config = dict(
    n_layer=25,
    d_model=256,
    n_head=8,
    n_kv_head=8,
    head_dim=32,
    d_mlp=1024,
    vocab_size=8192,
    activation='tanh_gelu',
    norm='layernorm',
    norm_place='pre',
    norm_eps=1e-05,
    positions='learned',
    qk_norm=False,
    attn_scale=0.177,
    bias='all',
    tie_embeddings=True,
    parallel_block=False,
    init='normal',
    init_std_qkv=0.0233,
    init_std_o=0.0233,
    init_std_up=0.0233,
    init_std_down=0.0233,
    optimizer='adamw',
    lr=0.00127,
    beta1=0.95,
    beta2=0.99,
    weight_decay=0.14,
    lr_head=0.00834,
    grad_clip=1.0,
    warmup_steps=311,
    schedule='wsd',
    decay_fraction=1.0,
    decay_shape='linear',
    final_lr_fraction=0.0,
    batch_tokens=65536,
    seq_len=256,
    doc_mask=True,
    train_tokens=493300000,
    steps=7528,
    dataset='wikipedia_en',
)
MLP neurons of a small language model. Each row is named by its layer, matrix (up: input weights) and neuron, and shows model dimensions 0-191. Each number is 128 + 24 x the weight over its row's rms, rounded and kept within 0 to 255. Numbers have three digits each.
After each neuron's rows, "fires in" lists the words (lower case) most often at its 100 highest values on Wikipedia text that the model never trained on. A number after a token or word is its count.

L11.up640:096119099134091090100141157125110120156089121115130105166102161115121113145098114140153132148110126118166145093161125134130122130124169081144089115135142106144065128155118146115144150107150072099109142154097117163155150106144183117101124139123120170140133134160164130104142098138135134137145098047134111114117172148137163105121084093134126112128176169152151158101133142133121124141093142119126134113110139152101167139150140153105127073105107148149107154149145150146105138125133147141126126135129139114149122147120136131111125152139101137108142148132134115092109102163110173098
fires in: "his" 66, "her" 30

L5.up806:184136138104114140106127155107119109094109133152132104128103151160131108117183133106125144128160134137138142133139133141112148117132136105150067137148122120136129143130097127146141151085151136120125141130113142095114148099094130189108123112095113150080105139181167119121099073144163134111167125132103168117145144146109138126102120119108105105136159142147204143151162111133106115107120124111134121140121094109137132135164149125182119125130078099106138191154143136141115132116090105184133121136153121110104148161095091152090111151164124108133110092143123117080129165112110135132
fires in: "on" 40, "first" 6, "qualifying" 4

L6.up238:101109104141117131117112126150111097109062146119140118118116116074112125129179104141128120119116139152137098150134105136153120127128145164120185124140107131127145148097145123148122117103138075133132136140152105172124146052135159140102151156095093087135083124096124129156136103129108115134143097139127174138157150161128094075138096123129161108141112153095122123098146121091152122059116129104120186132127135106075130169121173129108172150133113134121108122172129130106133106151149122138125134136166163132107123130119094163161101118132127123112145090150146084163130115144116170118
fires in: "after" 34, "for" 15, "while" 8, "when" 8, "brass" 4

L6.up712:114135122147101165109133157133139107095161083149136189144117144163158116137091101162182144098116127133160156113147085077088185097133113151133136134172149097130089109148105111152185125148162075137116120103139120097154131158090104141105130142148145131088126127136141093117113098118168141144135147108173126100112148151169134133128103128072066154110142117185103159137186108143124116098144141123128157114128114106129142118110123117132113106121119105128143167133144138120127122174140136114139111128150186134110118123148152148122091112126090093161122136115077118097163110142120137089
fires in: "his" 62, "their" 7, "playstation" 4

L5.up41:098124132111096124102111158109097107101095147144121114154115115127115115145162115129147107141114108111154139119130121144102116155142138134142139106111110122140141124122139124153100120144167109129116157138135134137134166088144164127103112156139175101102105139171178133172155113144146136167161075114121154095122122131123144088107134107118167134126148132107147151098169106115110136096124118119145133109148093132125094103179138167185134132143107102148100152136104093132106096126104139120135121109159133141154138140117078181091112140155132116115124105141111113103117096146141146166
fires in: "first" 17, "on" 17, "third" 12, "next" 6

L3.up908:121130092131124105148164120120114073099103137095133105133119116121107117148106122139141099117147144141158124083135125145184119144124133135136134130102122137101100151126169160122129123131140119096129143122117108145140135088124179075114146069155145094148143126122147147124151124172146092093123120091107138119166185140130113096089122116161100136148180173110168114124130123136128127091135095110172140128133145125145150176152144125123175100096113116139127148135108175148115130125141063140151119124144151094137118195141082156109111157109152101140162131113104103133119137154078166143
fires in: "as" 70

L12.up550:153116138138131158154097119165165164111142069116133167129117153124139125145174106124133148136123166171130111103137101146119164125113149123110096104146145127125115129104134118127141101163149133118120127098184134129166109138117160102105143110136126112161144115136157109118102101137131130101096106107119103136107104147120106123125067113127136115112128171152156155107123141159106100085084153141163167157082132128117134161142115122115151102091137113107137174198175091122095103127168144165138117146130153146102114162096055099148105099178127156114183087110154106169127144139133151137
fires in: "not" 25, "much" 9, "tools" 8, "be" 6, "never" 5, "even" 5

L11.up125:138144082168129119138130156149132113161078121111119134143122124066109137121142093130137150134119196130122091116113121132129128144126123078147107093123163099125106146124184129103146140142148133133132175145126104115113137114137159099144130140149098127147173090115102117076098119127121138144138136129122082124120114118107108189127106089088103140145108148111136116115125116131138112131083109116105176113142115103120157120164128115150139084106130127136122139154144136116093150168141137185151130105122107146119125151173122110147126143144119127135113122146156120120130160137089120132
fires in: "never" 16, "not" 11, "without" 9, "jean" 6, "procumbens" 5, "gonzález" 4

L15.up614:131115099168114152126117160067129095145128145124141122184122145119112065123122120125114174121151149168151159085135146084110148146109166098140145129134191121111110112107133125119114109135149172112124148125154149158160159124147160133125098131147144120130147141131121151108150123112107138094144108136110154164091148150136149120098135113120093147165117139186151125130101087153128154127126127134134128114115138080115142145128125107166129133109100095098086153148129090131075181139124081125115120148155148158129100128134119153087092086181110108117109094142092087142165139142101098113
fires in: "first" 18, "and" 10, "the" 10, "average" 8, "highest" 8, "last" 6

L2.up816:142155090113127192152110153127163135129099106121118147156121138150165098159097096123167134118139160167133143110142143126072147117109126122170091132191109112157102110113141127140105072142159126179118154120130137084087164148148120169111130159171121132101119102144141120113141112133143116073147149116121135125102150176133109098147120103121086145143137111192142149144104127107133125101127108142135132134121096145114114148153135122161132082085116110098099119150148112093110131132139130143188125087134154126102135185151133166144093112130134125142134125112079128146124133116106111135
fires in: "the" 38, "about" 8, "every" 5, "some" 4

L6.up286:129117121144141176139115170132124062125113138126101103117119115125176120146137068118159137087126147122158141116133117116131152126122147143160132141172124108174145128118105113137161114110168127144119158135166094131138152149095146122105175118130081112138133137123117102135107110153141119155134112129121095109147156160193088101084108091108097134125152114111120118117149111117133128102089152121140167082131108103117138109166138161141160124143111129131153156191126123123125080152128152126154127092138098134144082148123131173150112127115103090092138141140146082108117116174109138139
fires in: "to" 25, "can" 16, "los" 14, "l" 10

L11.up45:137113130105152146168124177166099155118129109112154107105100119130129132127160109110141124085159142122134109125122066142125096120116156113142143102107132115122124139147147139122109158162147154132104146077152123115145111146126148142113124155116139104142163110111130136138086130102107124103127148144124117101136138122137159149149106130126141153192154125144108142121118128148118148111056132137123126160168146100144187115112112142134147114110132139095156168144178121105106087129124190159157075129145096106107163173094139089132119134165106121121136089140081125143192120134104149124
fires in: "have" 24, "had" 16, "has" 12, "kev" 6

L5.up792:134082113148085114090142120128134140151121142156146187130165143119132136133136095143130096130165163107114090145161153077100083180095155125135152106143136128122119133149116140142117125114130136151148163105133102153120122102164126119093102121164137115113120169124152100131118141168111132118136093105108125092105118150146089119085099110165134106124132168123132129147163117121089128107091130139158149107119135154145136118147099129084154093111117094062055127179127154106121169122144113165111113143155135135087131136068095110150119103139178097085143129128128101119125123130105144127
fires in: "also" 22, "widely" 8, "version" 6, "instead" 6, "can" 5, "usually" 4

L3.up819:142153103113115135088156125089113144152096159152131123133146139118120109092124093153144143133116128148108152103177123168129129168121173131121118160140162132132108143139116116142160158120132143112115161115146135118116155108142160173130144136092120123115158144131158148127134104152135147140166120097117190108163179125098094124104072144159119127111153153141148142114150144163129114140117144120147125098129129113099125160194134118176112132141114127152127167159136142102104157130101129144123112108151118123122152146079098109129088140120182107123124096166130092088065131104096098135
fires in: "on" 16, "in" 16, "arrival" 5, "arranged" 5, "opportunity" 5, "soccer" 5

L15.up280:114089098109133125129112164130130122107106085131144103158099135156119130133165090130171145130107145109145142072149120107095200164117156096142126140164185122164136141113110152118149081100176124125157170136117131137137172130128171126101093148135098086131096145104148156113148139130150145156102094153141124125137185117114159115118108129148101143126191131136140121126114127101127102075086171126119146140150112084126083154120133125172121144124100120125124153094147141129110116120147142122142134108161112144125111142101118145131091113135129127121107123105116101133130132114091136128
fires in: "most" 31, "all" 19, "the" 17, "best" 8, "high" 4

L3.up13:142113133119119203126132120129091110154137106125146122156115125109158140076161121144137176101100144108084125132163114111143149123124149111153126084161124122102102122137123154135133158143216103137153106120185114128147169085119119123105123170098111128125173123124107122153120121102139108088132120142122129113118124153148084108068094145079112123125109157137105124134202138147129130134115134147136115124136133113118166192136110097132134144137157129119139158163161117101134065155116135126155114143159124136072131127137122121142126130157132103104153114132079083110150096167134118093
fires in: "not" 30, "people" 23, "that" 4

L15.up904:113109076125113153121163123135090100140146162136150114125111145137156141127193113161110102123113116133088063124122130119139123127136128123146136117119142107148078154160136100146140119128151098135109143078119061194101122117090103119118150119142085106156130130097157111161114098133113093144108116131145163137130125125116141132130119130145135147138124120166090157095105101136109151091112192125137102116149087141127158155154131163130113089137112132140133163141112155129166137139140165123110110123163118134173129139166156088138120082109101132115109141130153112150160096166144121138
fires in: "award" 16, "court" 12, "festival" 9, "museum" 8, "department" 6, "stadium" 6

L2.up9:137077118143086157127090138132138109126130138143148117150146123138148114126171128144182133122118144117126119136135121121087139138113164123150160107152144127117102146103114113175103160135214088155099162124139103127136159135128134100109089161149137120108098167148177106129164141137123127132123109110108136104101140145185048163074102099135120131119099140128074144116154126132098136081129127134142143118119104127131147150139089138109136064118108118083119176139122138125134170122149098181121120131166128133079146175124074106112122112129158076128175126150105075098103119169103116125
fires in: "to" 42, "can" 23, "be" 6, "computing" 5

L12.up669:137082089184126152100141161109116168117134153109146105107143126125116097145181114137110131116093145150105117125154107112143118159136116145128122107136151086099119139148087128144137120111150113110129153107183140134125143097156099168148164126138100074146122128130137111120138132129133087120121134106138134125100163140169125100125138121140058164132147162143123127124097118161160098076084103120077139113087080109118135103128121181149169095067105134114113137141160132131111096140108154149141109145135132128127159128150126133130110111152096117131107124125095082145163126165105156136
fires in: "has" 38, "he" 23, "have" 17, "she" 14

L5.up736:137149111146109159106169161109096157115080152106105121173132154083122133171150091136134153092108116129156129080166122130095148139134163136146161128111156101115116156141145147187133082136147114123163127106137093100136129108140146144143114112160111134177155105179155085129121148123155102114133138112155159089132121133143123123094127117114097131142147139174118153117149124151166124131109154105084132074113118117129145146129153138109151118108151081132114124131121145113134098151116132104150111138139156100125116144147155159106097150142126129158142146111120117120103095137094105107
fires in: "new" 28, "the" 10, "political" 8, "barttelot" 8, "frederik" 6

L6.up335:139137074113095120104139184116098134089083165117127119120119122124122082113149099100110101132152106124169123116194136134104137153115144149160153126151128091137087117138143147139149127151101047165170171122128149124090151121133127170149158125124127128144118112172160121134154107129114098137129078112142146113108127136127134140136137150136079116134121126176132137131101115126164132119126151104118135117126104129113121105114137156159132116092101106106055146105092156125117120110121144107160122116138174140134152139147149159145102115159135133112124122133126075111093091174136138149
fires in: "in" 38, "of" 32, "from" 9, "19th" 4

L2.up621:142121118137095107123109126136107142146100127137148172127122139173097138142131090128116163070134159118095119084150118086148142127119162117098108097123182101092090111095159119146145122110185115136158138108150091122127124104095128120126108100162097125128108137158133114178088124149110129123119111087123120128093126140102153104118097111094122123117131138134152141099099117153113133088128140121134127117129141132151123147147117162151136143096150124148116092163150163100154128151092118154122108113131167136093154169170082129161096132121106113144157090154167102174165112141121172131
fires in: "as" 81

L2.up406:159123130135103140140118145099105107122110133130150149156127132105113123180101105105141121140116116134132168057145156124113148140113146082129117111164141121137124131111135145142112106166126131102140160139136150115133147096165142087118091154146125136128174143168143113101117121143094155101165113077115134115133155115122106096105114089131064100128144147140131150124139114160104106114135117146118170107123130120094142179171156119162133087096143095105108150146136126114123136140088139121171129126156147107129113173096109206123082121166114096091146135119102109120136118157124161139
fires in: "the" 49, "this" 22, "every" 12, "hot" 8

L19.up569:146112091164111144081137160114135141148109142110152107117129152109114117165121134161110108134152166130136177108119102144119103137113149136151136120140149093119104151095135196100135099103141117143151120112188076142073138097134149117143138103193133113110155140155161118126185135117111105114111101089143101135069129111152175094074133122128080122118111165079129122135118137142139132091141119136132145099111164120176152128152163158131163140096098108120072121123126114161133135156088097129130124123154150132138145159152153151097119117102073180141132130107152130136104101167130136119
fires in: "as" 22, "and" 18, "states" 6, "he" 5, "sultan" 5

L3.up823:148125152102111147097135106134121152133152134133133138146141128129140063144141112133120148135190116136111109127170159130135132149136125134144127121150128136149090162145093128145143125137147085133155127149135158099149189085172119176095101181104090079105109093136142138146101107144133127090167082132106136151154115141090163084089100135124111120112145175120136140108169119126111106105126133125128133098117066132074109128162170122155151111119075072146094135144131103111102133181091130151089114134145151151131150117098080171150121123152127137105132077139141075139133115084149111125
fires in: "up" 19, "on" 15, "more" 10, "began" 9, "about" 6, "days" 5

L11.up586:164136115144127142109104135124085152132132136113114122119132128150107115109164109150143148113114141131117108131144147145123085119140159073114107121129156118122140103122077128140141131166143107136140131123191135101128153156128109143061110123099104108073125120151141150131097107145145156151184099143108169146141127133099119105092100163116069135095138145117123147136163091088133090126151150130151129106124154141115121124189145121125130143121104138130102144155155114083119072162108139132132101106140135086113168142083092179114120120140081090081128091126106107141170109138162117144
fires in: "that" 36, "same" 22, "said" 16, "one" 4

L5.up492:122118071130124150181146116140144068120110118135150159145101106105073157144160071135157150097138146130152136091156126102146121153126143087128127097137141126137076135139160139144154130144201126118139146144154112112156140111084125078097142144136103127121142159108153134108112117111128115142101120091111162146138157134163103128104065087114090160161130134132108135099145092129124126079127113124150146139106119090112181169157105143094140094094142126124137133169143109106110144147122132122128138143146140141090104184153135111141102137139097112109147145158140081136146118153149160124
fires in: "not" 63, "without" 15, "note" 10

L5.up909:160145132146092125106153116153137103138123110116133137151145135126104137126096107142140127143138145119126097120160133079108101151116118104110143109152177108156083127148149146148137129134171160139155158118162102184139146122110130110112136117185145115105140121133142110102124117126115154118138088101123124134115104102157084127100059127134133085142135159135140124114134113138104135137108090128108141122092152151147144189184132106115099118109118116108104122187114125093119167165086137175138125150158141138098138127085118135155125128144108146110140091149132081136122136145127166113
fires in: "by" 99

L6.up250:169118149144110135113160178157114130138068096122143100123094127166079121139138101112135136103160112127134121083166147150132101138134131111130104088155137099115118134139107095144130120119123110152089155134157137132130160097130117159132150107138095114070113126153132142107119061150148139145152088101132164128162148159093156120136118114140104125140178129137131164126126105169154102133121114101123097117109112136103104147177198130146129115122110144144140131138171100068139116142103144150087114113148113106149168169097120109118094131129108130147126107140122088125186122100099143119
fires in: "on" 97

L5.up267:123130116144146107122166186094114124113110094125125159154109149132114102147126093120170138086170120139145111108181132079151129152104130148157143103142138082124076094138147141151123092121125103125149151124149113156160153153080121150162139154176113148103129089121143097118157129150108111110157118066164126148152164140169157124114120138144098139171132130176125154102101095144108120108119134122100132135162107107137138122143132131145133088110100125110085104106156149126094127107122150156172115131131139127153131157109165142109104117112134122117126099117113069132143133139103141096
fires in: "from" 57, "a" 10, "degree" 4

L2.up959:162145136091103097112159137136107126115096116124114141130144125135123121112132144083137155102140149135110103122165127135100132142130125108136084105129155128108077172159105154166139141154204126153164101117174132110146135126090125143112126115102090130071141122115148114146113128124112094115146108110131126108148148127099117085068115141111098116084174184152152129120165123121146087127108148113112143095173159112109133130179157087142155116119129119133116168137149165081156130115096137155134124111134132100106105156110114151132128171134130110117140082211158101109138145096111096135
fires in: "that" 45, "definitive" 4, "montenegro" 4

L19.up283:152117115116072140096095146077139130143118171094107126115104146140117102161136143146175163095152129143124136109111123133107109109118170154117146100121130075115085172154106131149104092122125118120120179153157132126114134116099159119121145098126128144111162116109124131128145068167159120104192092107174152141176136169143150139115120157134113122152090148143109145090138154122157116158116112079158138137142141134135101155154169120095132097147080114132109149129108101123109128138104093164091108137119133099145136126110126146109116131129139103145155096116127107135167108131083121084
fires in: "in" 60, "during" 21, "of" 9, "the" 7

L12.up108:157087140126124152126079148167104151138149121110191090136104156124137119131156123142114114126096117128119149147144082115139139099122178180129135134131166151100149123149103113152111118126134146107060122103153116167133116114105136129107108113112137147138097150137155109181119167137180094119123129156144115101114124116133125145136124136136172155116152116164130136135117113151117073159117131147190102089132124105159113102141143102172121144124116119112085122146099132096143082126115163123134099134165127110141107137095069144148115151114120106136147114124124120153143170122126118116
fires in: "university" 25, "end" 8, "card" 7, "albums" 6, "performance" 4

L12.up452:104128082150137120113128120071133110174090103127131173130056132144154142128107112130176167114094161154179165075173100136107128148097126153133112136159127102137071138100115167162135133120140107153124130121104103118144150121086123141090153151125168145149124091140138118138154101120134146125146133108141143131159167137153134105123141093140128142118138182129139150117182118125145146116149132123152157092097166147097142175120119119118124123099124141131120128131114126123124141139152073126161107095120155128134182164154155136121108115160138099162101086129172111108125116131152111124
fires in: "its" 57

L11.up569:146090171158125137146107144109136139093139126130121115120160164127132133128087119165123140136127189139100081125143121133133134156122106129158102101132170131102134124121111124173133157145156131114156138104105106164150115126114154134107112142179155119108070120111127133112168129166119087105142121155102094093101097137138105114086111128148120150112146173119142102153128101101100109118123075131104154143123144171111152144164116084121177122077086084108087125158176141108130137125161132203147132110150143136123134155091086121169118127118131114102124108112133107117176162116097094123
fires in: "still" 11, "which" 11, "usually" 9, "generally" 8, "instead" 8, "often" 8

L5.up171:122138131108088140133148129100129077122107094121126140123123153151102099153099082116160142104171126139140144071179155095132120143097126110166104127166148118133081132140126150142132148136144100146112155123122164128160145127078126104107164128133153127117105113140149140117127072174112127135131125080117127121115195155181152094124074115129135123147128181161132142115102130161115113086149114141109151148143106136139133138151195149163120101136096130134136145149138135159119139127104110132165127133125136133111183169137128149127070135128091125110120079126130064113164093126148149129
fires in: "a" 98

L19.up588:116099154138137111076137181124097103133133123122110127132130137121125100103119113122155143120128134148149149110173118124119140076135149103128124103148136119118139134147087101110123122104182123116112119122168112099158184120134190110128120112106147119136147123180122118150190132121139134109154136074155103139133135158161129102116102133094166131107138164121114099084107167080145102163100093099097113147115117158140101128105157128143136128138152104115135128125172094120080117133116122122162109105135155125145169159125158151091104116152125078126132115126121102107153116146084147077
fires in: "the" 77, "his" 6

L11.up995:118100141094137114120148129131130168131141101133170175133126154102126112174135096113113170130186107161081118105142100143121148142094131126112123155141168138135098149130102161178101109127125131124171152105121145118126142111116114159074143131135090136098144123132137114090144127144162132131113123088146154119128150139111106142117074163154139187129099165112158180124167149120105161122124153127158141088101107144141135147175144094128117120139081146115092147144103140126124122109138087125100098164159190138145126109117122137152093102119167146121114101124141103136102168089154114121
fires in: "during" 46, "before" 8, "after" 4

L3.up772:132153093100098138126127126163123163145106068134146150117124120079157108110127101154141129097118204138103100102167124136139132152108141145091158096122133118104127164107152104146144128161217092173133119115162084129122144124157149110127116173162103094126133121133113092110115117144128143117117088118108144128103131122125117126109112133114101126133120152105113120103130114103129128112149145136138178099116170142120124158126119136138121102077153123126115127169144112136118130170169138147118133115162161147106141163145100135144091130144131102145147096128123061124119127127096139120
fires in: "as" 45, "for" 13

L11.up30:097071115159122208113117129128142112113113138144123127107172128139120133143112076107156143073137183140104101109125106086144111185111112104166144141138111084173102166121135130161161107113163163117151178130148107146105131126108181118101182128146123092158128109107123114145120119115133090106121129120115101108135121103193086145102086091107110123157133128123135132149121143107151168146086097119085123117112139135110206162139114140118145114131110149149155161166116086153163147113118155150140122114134128152130097138137122114144117113094103125122131123124129070154142112141097161139
fires in: "can" 59, "canyon" 8

L5.up411:136105139136129133108140159110076178139118119138125143147119142121133133079159114116120136061128146112085113105134137114110130157116135081122128134126135130065118171187138120165153094106142124168141159121136114126124113102127132153101116156106072134117118124157171126158160114155152147153160101132143130060131113121129109144135110212124163121121160129114083136108166149136113142102075137117125104123165114146156085108125149128176139124107132149134103105154168167097134109125106154151120117099143103109136158157150077110097132160115137115123155103143116109076161105115105153137
fires in: "in" 48, "awards" 6, "between" 5

L3.up642:157083130120094140132143131152134112120105082112141136180128168127138138169117088152197146128174149177144123098175073118125102156116156105109165135168164073122098156144157118166130118122146134109119130115155106102154159119129190142148118121143119146116130109159152074134131078134178131104165135091159142116124136105139136120113087138094104117138175155162141154126147125135142107115138118107107131103131162156114138165177154121125145146105110126110125145123132123120126139157128109141159095127137142124130142149109143130098061151158122126146165091121099077107123117094110109097
fires in: "an" 93

L6.up268:161125089100094154108117121143152118108097134148168116111157134093132104139117119113100136079137101147115120108170139129129132107099136120133156111137122135113150128122172122151109108092169104141126157116130143147110156100136193164098130139139088108163066105125179080153132120150133103136123111114143149110123179126129089114128124149100140111133110181118123134165110128136138074100125154125162119113110128155114082147123182141153125141149084109131085114158135138167149147137120112137098126141163182117115162146159131127110092147103113158142117086130133089118096140084103156129
fires in: "during" 34, "early" 22, "began" 6, "later" 5

L3.up281:134113116147126196155120109103143106135157116140150142137148136124135123168136104160157146111098187123110122136134092079131148109106162115166186150125106109163091163095108134182152114131186153119129131112139107128132126119136129116113131179150098130130129126105139098127140106147139122094124162144113133108098162184180095094120112085116096087137133119112121145114152099115100175077155104130141163131099137143106121187126125106093149065129126120083123147149128120111128139131144117143125120135162135141139158171114093127128113114133148140174148138133094091123146091116107133120
fires in: "can" 24, "to" 21, "be" 17, "will" 7, "insurance" 5, "are" 4

L6.up224:150126138126092129137151145131087133138111131112105112145094133138106100137144098200169172049173104154133138113197118128115138153109153104096153130142131087124075130139109136204150131085128088110155154136128118090162151104104131149126132132152099125073106101150172099102138100144170124135143117097153182095094114130125131163133071160129130138120118139144149141107148135102134131122140107115120108120130118138142101140151172156130132116099104128135118149150135143113149109143121131156169124103133140159126166138154143109107119130128141118138112115133130107101101114147107146139
fires in: "in" 49, "the" 7, "revolutionary" 4

L5.up429:154154109099101112092136144127128114123079101115144167152088130155117081131160106081156113119167134128122140080137107129127140180104140139143114132160130125159109134133144100136138125186139112118137178112127156114156126118122148155138122134111110110057127152160148144123118068160163136143145109098146149138162179134111155098116091083164122120159183138169170152113124097140135152090123106115159132143121130138097123122157132133163131147116097118131102182139134153108092105132132160102123101129137131137143125158097135133108076128150154096103141101128125093113131119106136100133
fires in: "on" 76, "along" 11, "of" 5

L6.up783:124147140129108152116162144103090128119129081099129157118112138165089119129138086119151191133150138128132129098177137100078095138133147137137101124174150106123102116165118150138119121116134115173135162129115159123167128128048141141091144149102137143134114111137129126104090111161127151134158136090141153104126152151158156126143081113139147104123154162151139197133158146122119091095101168136123128158138128112146141121143145149162119099118111157104129142153172103139125119131114138139172115091126118099106142167105133169122095116133125073117167083148095098106159114148136135146
fires in: "a" 97

L6.up373:110120098154106136111096148135105135144106066118146132119115117156139118162069115141110106128135134144126144117136116140111096120141124144094144118131157118114112133170159162182125102113142118143107161120183141149145156145174120128138132100149134103088117147134128125075116154117150132102124138136120104103149154188125136101116133089110097121130119122121169125127145108147146123118129102108151161115100157125097143148126115096138114116091143100107090126119099103111133130176128105141152127111148190103180091134097087157101104158191135115122162124146128119159166151125095163156
fires in: "new" 25, "separate" 10, "following" 6, "free" 6, "gonzález" 4

L3.up161:167119137145098134106126172152152089106105106112148168153110143137136097155104117080116130138106125130134176101131096137121156115119134114169096116167138116126141144096150101140142114096159096099102157126127137135117155067142158132107133103134122148133108122155136128123124071152166147150137101128112117085122140110095118082143112075104142132119120157125132131114111111138120130085141119113144117130119059124134103135132160121158110164149130130139131122132156154154111081184122090147114116134165145113126146152102102175136102142151093179126114122130095110147124087131087157130
fires in: "the" 16, "second" 10, "first" 10, "a" 8, "soccer" 8, "against" 8

L2.up996:135114143121071145077135163089093161142133104134128154120100157166126107132174127129132126110113138125131145121160141090095134142142174132138105121165084127081113163159098136150146129186168126150129134124145126077172133122131128157105128152109112145112113115163142109138120129183119140115125103118161133067111130150120112093095127122148138103104153132135119149133192120136138130106101145129145101128160095142128110109138111141170169125114119101072119175153138140121115108110080154117142111109148131096094147156113065170136106142145144086110149099157110111106128141114110138138
fires in: "some" 14, "in" 14, "of" 9, "fest" 9, "on" 7, "19th" 7

L6.up362:104117105170117129088144162091124132103100117100125140154108133130115086164109098132142155157121099155159144070124128128089119103138142114167131124165150113170132115122103109148126129120136117107103145129103146144186158092130178119125120107146134147081121138201134109116140104165149129125165117124125158100107166131139127117101116096164116129142144143129133143102149122151122125095125126126127123103092136112130131136106195150159149138133124125135088173158123146159075121112131100142178111116128179120124138150133134165105101097167124137097141136099128096127091105199125156109
fires in: "first" 43, "second" 24, "fourth" 7, "fifth" 5, "third" 5

L6.up627:149149112108118110105081157153148128139122177108178081094143112130108092117130122121123099133142146140099123145129116108112132105080138125168132122140155103144091100118126158125073100161144165116116141104141116142128128128114134119109090136134121119101128129137137127162143142171128101102108160122144114124126141159083149115131147137156163162155145130159144143140113114146100157191118063135150100118096103169107129144132119110187127160149122122081064136121117075122130148146102166125126111122153155146134141145102115169183096123094128116103116117162120131179140181136118108102
fires in: "building" 23, "bailey" 12, "view" 11, "site" 6, "structure" 4

L6.up846:129118131153118136081148195114094129121133147127143119108119135093133106118103093147102146108110095150107128109169094109101170106148155127161159131123126120106120126159123148145153053099149065148121155116137091144131144128108146144122123115155102189117134145109130100130145111125123091155114118116151133073086115114145134135141112166098144168150109145117104123131129130135130150091118167120126093111092100150188099108108174167134118124098126130137101117129118146143148099144124125101132130122164147148153117121169157122125117110103084139135128132136129096107105107153138184119
fires in: "career" 25, "in" 10, "of" 10, "vice" 7, "harvard" 6, "assistant" 4

L6.up864:090128133170083144155123103154136126134089142130124148149137148136081111127142089152169135077190111127134084103141133089167156151121143089112174154107115095115090191074126123134146146124186138143148176134125082144129158124136147131138147163134122111162131120102120119113118152163119131108124100082118121122121130142163121112118058107123102149134113135116109140085166135113148137084110112105095155119133108114123131133131150154098147116093101097145145127119123128131129130157141103154187137115131161132118120144154122137186103094121121118134152124137119078159116108131107169116
fires in: "as" 94

L2.up174:149140151119133132143147178127110131112111151105136100121140161111119100172164106101153143118181114149098093089148114149103119138119177099116098124155158090153120150160102106147102079153128122134130128116160129115123143112158130159150162141154108113118101147143143121117101119169143114144147115104122132110122165152108167055131086131123141138116144139171122142086107128130096111124096133122153106120150117141132121114171175138158125101103123135132062131129114154107090101165084155138158113125144112115189134150103117173142098125148134139112152102117123111177133154122113125135
fires in: "up" 28, "out" 21, "on" 8, "life" 4

L15.up602:134118122126152108135122128173156152133139085143154124195088151109150140185142114148153117118110108163092136092147092127128182146110136157117150133170153148096101115114156143150138108117132114120117122126137147119151185108150110152144107167155109133136113155130140127130156133144173129102155142125122154108155133116128139088082121147102114154175136158101140159103144104116121129078137094147154181096120156136090108139117081109167130158116120146110114135122140105109100147117125106115148114139148135134138161135110110177138111138195153183126121108106159109132162140149127100057
fires in: "most" 22, "it" 9, "high" 8, "other" 7, "more" 6, "total" 5

L6.up997:142122104169128153080119123079117162110085113137137149101135165122147117164150122127102152090137148137103118114156137114129150147115149096125120166180132112140113163118102133112196115138125159152148167123149125155115115139154124170139161209105122104131133114132138117116110119154098108097124138110113104075126142209135118068127125108119119109092112124144124129149123139138159168123099126119151149102112075135106109132149132120127109120103148109068091171180147174124144151153155154121148118126144145118101140140132100160179118107156132096114148119129114101154097132130104154124
fires in: "to" 26, "can" 23, "of" 6, "among" 4

L6.up364:117115153148128145171137142150127078147121123120106138162117161148162121144101079148141126106152162128158155073159143123110131142108137102185107140167169143105082143132148110133195137099158101120108156149137110121146140127118175111120142098155147163139131115164122116110140124139115139135122146085096096090125154129167121095092084078119117099111154149171142108103123122147150115110102127112123154128160119135138145108168171146106166090103108117121156139159167156132131130129148112163159136126133115103109134176142138120121116160137112102095159132123129069078120099120126139131
fires in: "the" 61, "an" 21, "a" 17

L15.up507:122081129164113103114112160129104090106121123126137177133175159146101133135113095118147125102113117122125175139170126129164163136139172169106115132105108098135129125119106155188134122104164149120156173126156136187141130130113159115104111124176113134092113158172135097130119101139154119147107119095152164102075116115112142152118087119126120157144112137161129143098126123113136132119119159117153140112076127120162155134113185141163157132135140139136114146141148112148149133096117122100127118110158151072157144178148123129092098143141104131141149129138129080125163097128151169089
fires in: "a" 32, "in" 17, "as" 16, "named" 5, "of" 5